{
  "d_model": 160,
  "n_head": 2,
  "head_dim": 64,
  "attn_scale": 0.125,
  "parallel_block": false,
  "init": "uniform",
  "init_std_qkv": 0.0395,
  "lr_mult_down": 0.7,
  "beta1": 0.95,
  "doc_mask": true,
  "steps": 6827
}
MLP neurons of a small language model. Each row is named by its layer, matrix (gate and up: input weights) and neuron, and shows model dimensions 16-143. Each number is 500 + 25 x the weight over its row's rms, rounded and kept within 0 to 999. Numbers have three digits each. A neuron's up and down rows have the sign that makes its largest values positive.
After each neuron's rows, "fires in" lists the words (lower case) most often at its 100 highest values on Wikipedia text that the model never trained on.

L5.gate485:494511521531502478519470493491521467508500498507515476470498491492475510455518467531500538507492517488511517447475531537432512493521455512489518463487494497485496461483516496459506496485524506509486495490522501521484504502552467501481493515519537465471488494478557503468476518491442475512498514538464491495504514491510520521514522508486537489518431536512506513528505534489501513516480
L5.up485:494518484489466487533459496464494477541506521474474500469533501502549503515489443449494488446520541502497486514549528498548492488516506487506506480477459498537480490502491506492504509486459518508551516494470522516514503495487524508496536452516523522480469487515536496468487493494421526502508514510458494448492505520469542567495497500498522554495498490523487516493504507465493512520484
fires in: "after", "before"

L2.gate494:519493491501488479494485481482510548532464508522457474498493510516493523498512475512486474500524499497489485488482505477466455516487471522486493551443465483536484496541495517511477574516455449517454532481506512511481473512484489471492496483495449520490559492498533483466497479463508489505519491510473528508484476542506475484510513507494476476513560499472473521466502545520494487533513
L2.up494:525493477504510522462511503488489477481461511499484521485464481522534543462455499470501473545496460492523479522477493506483522512534528510482456494491472499491494466547469438497508508474492505472492515505528508522467458540479524505482491515505444540501514504497474494525553509501527491521532482512452537516507475516518486500496510504522530503481504542491518553513528515515502485486482
fires in: "along", "on", "what", "date", "together", "married"

L5.gate67:532519501506492485481496528473520503475486470512465471497483463516516479526489490442519505487542483477501522484514430485452519532513529551486494470485467497509493505475455514506524496559454464527507520537510518500487529518432574492528497523489500520481530502506498521467451467519476508476492498488470488473478492554488502522512464529476486495494502476494508525494504523468513479491489
L5.up67:507453477504498507476474485531500541496515471476480501546508518488458479482488516476497471549477492486478495506518496473490507464479489492452527479520554520520480475501519488507524504513515499536448488473496525507505493564512454491491517520484504480528502579508471503501517456473468459480509494464450507500495485553514469504491507509460485523492516524466496467535509524508509486519468
fires in: "on"

L2.gate169:420479509518535493513524478528467505440541488480513493530543517483506477504506528501501499520518523526468485538484477506489472513523508519534474527496491510495489479536500528498492478517579509505505529527493494514551493468538484487503497514478508513529484536462478517480447485488494494499462513525496500481509485487471492525479527498477489514530515522478503471421482534480517500494473
L2.up169:472485518468504480504488485504476516464494524467522543485539488533489505480487524497516520479496521524449471489519508541524489474473489506514460514470477501483480484517457462486471448491548486554502512493517510483544453434544542497500514544474476516499517528514452506501506474481448501525502516515502500459498480499459502495461545493470478491516515457496506520478545518477475494501516
fires in: "from", "french", "words", "new", "spanish", "german"

L2.gate373:471468496542500527534491495477526507465506498500517510508476498549503461443493485477506512515473527562538482478515492481482512511538475510487459494501519503487492485519496548540548518504489512441488495489510484466489499449482477487472537489515459522497502482504530485517528554506492511559521516511451549451508505524501483537447478506538500507514475488498506512515461510484508524501454
L2.up373:484463510488485541500505462517510502463460516514478475517519466506506481461488497474458469522504498495491483467518474504494505496527506503479468502536442463500504466471485501531503513534512531468478488481480499475503501455520466464446527498495533506538511480528474500520535500511502490542510472547470506496554472506488470557459489530543514498489507512508524528510485469492471552484478
fires in: "art", "development", "architecture", "architectural", "palace", "creation"

L5.gate232:503468504489492479508513510477524490536538480494501518467524522465483505488507523449494522471516518496555496492544510538483481457481475497551519545519508502487484498482524506491493531532461497472499482498503456508546502522466485508522557501454467487511470505492502486477486533534478496549470498481509474554493501495501507545512486476470480486478488509472526524530511541445499524484529
L5.up232:485460510501467515505500508498491525482497498493500481499497481521466522432524462479495495518543501485489544504491520491546512476516528426526499507520518528531566525495550494501481499467477468517520529479517468492519506506538508492460492513498515520481527529524502480498483481514541467484522519530468517475557516503520517471524522475480499523485469454517476505491448434498495474517468
fires in: "of", "time", "after", "before"

L3.gate321:521476473516549514518434540492443546503479478475497513530499491488475456509505519463543483545500488461506534525528489477493490496496469453478475480520509520488535441477470507452475479480469490468463486538515493540518485516459495557470507501529510480503481488504448491512497524472486503530500482507550510486486502521545494496505468491490479511545511495520531507459462518483453513503514
L3.up321:509505459496526582494475525465448501506494485503479538477505522512518472470485492482458503506504500517508577506487511539476505500517530491493504503497477500517521492529468470510472458536497531476463511532497498480529493516486491501502528503490501521498514469578486532452527500470498480472509453516467472511526455498464484486522517451498485500488468509466516520454503478470454507458514
fires in: "served", "military", "clan", "training", "nuclear", "cup"

L2.gate773:498476495498432534494475525539469478469498482480500522488480502518506493449532477478468485531493494468489509480552466488497486519532542476550514500498562510472492502452476528521515515488521461521521514507482512525508478490508519504480455531470488504448535481484464546491503524502518536508466532516485547490541489554497518503493472518531478482511505529463519491495507504472481576510504
L2.up773:472477505513501476511533514513491517458508500496488516485493495509507500473553508483486485540466484459502497496578489496494469506496538483507503551526534470499522505473483488479484528517548490498481534499489537556572471502491512524465446525491465480469494478464460536493490507535476506517424510510474517505521538535493493499488502504503490497492508497470535502489520530514481527475530
fires in: "united", "best", "concept", "potential", "republic"

L2.gate474:502494501520512547493481499475531544478460529507515475478577497505499494492540526500474497493484511472518483481517498463548458518472506531490448514479509490551512510471494522498532516475485510502494487504500461540497514489542525514488469517459468503488492498510495447502497498479493534508469459514502479495478486491521578489534526486514505498493506504494496526462551491497455453484494
L2.up474:505492512518494498548539526491529462491513526488522489511555474518530510463469460485522481505486516470529478485505508545522513561535513552488492461528493541481512534479506476536515520514553510519482514499503522489508529495506506457491504477486526505504469501498483579463472483486560488515500490514490482540540492505466502509446518477498506480533462503531505546480505546472540526495457
fires in: "its", "land", "rock", "based", "end"

L2.gate526:512566546514489481556527512541524488490495500504478470480510471506506542497483465466472509510501480506546472542531540482467484495489487525499478507496461503518462498519483529521491525497519505516502488493490518539498469506545509494533471522477490484516448507520507467490497476539479519513488496471473506486531517490522548502479520448546504475498487514470447485517484457551516510535494
L2.up526:479528543501462514556532530502485506519510526481505498463513478480511521490481463468477494489521479463523476527538507514472444455533504527510524477497504513461513536491493507493481518486548494511491500526467505563521509481515527514547496491509466435504495519526514516478533471535465474515510497483505546485522478551522476438467523478505511476508460515486499496543481504484516490576486
fires in: "us", "american", "canadian", "uk", "americans"

L2.gate565:532488522458489491524444511477508487472521502470521485490479491511484461547487496499489529497529502537490500476499501520481509455556499462527452502465519465523513557541520517519515499512498504490520542489492517468529522459507493505485502523535523578546487453534505490501479451500500512455556480499525496502483512517502524490517521502496516499495491484523529502499517496508497525484562
L2.up565:481505505457491478499508537463544539487534470512490485525492465525491475519513459500454534508483472499493492497489488490503522465537489484546474526498486490517512521554549535498512485501478470544518480506485492513500503487489472491506498529457509540515528485533482514488479483506491502475565484534500523526517524528534515502465503475471468509508522466496484479460541470499537528493550
fires in: "total", "number", "population", "average"

L3.gate84:494506506494502517530516517493548500499492484495512470527497495478475553487508504509542508503588533491563457471475476503530474556489474475484515504487523499533543456507501480455528455504472506497502467517482468523504505452501501477489507494481469553500521512510491493487456480492506489476452532474488475500488450476517505501509522539459510552522502516501559471481508518493514470515487
L3.up84:470461467513536503467527501477488519432507538513462480494504478510466483511541517500482521497475468514488510518541541511508494485517483486462495528510528508527536413538502481538468511475537471445495511514496479496509504524474498495473499445478450540522495496487487475475528498481507504513464484504493532514509491514470511498509485460468517506550463491542495506457519500505505519525521
fires in: "from", "genus"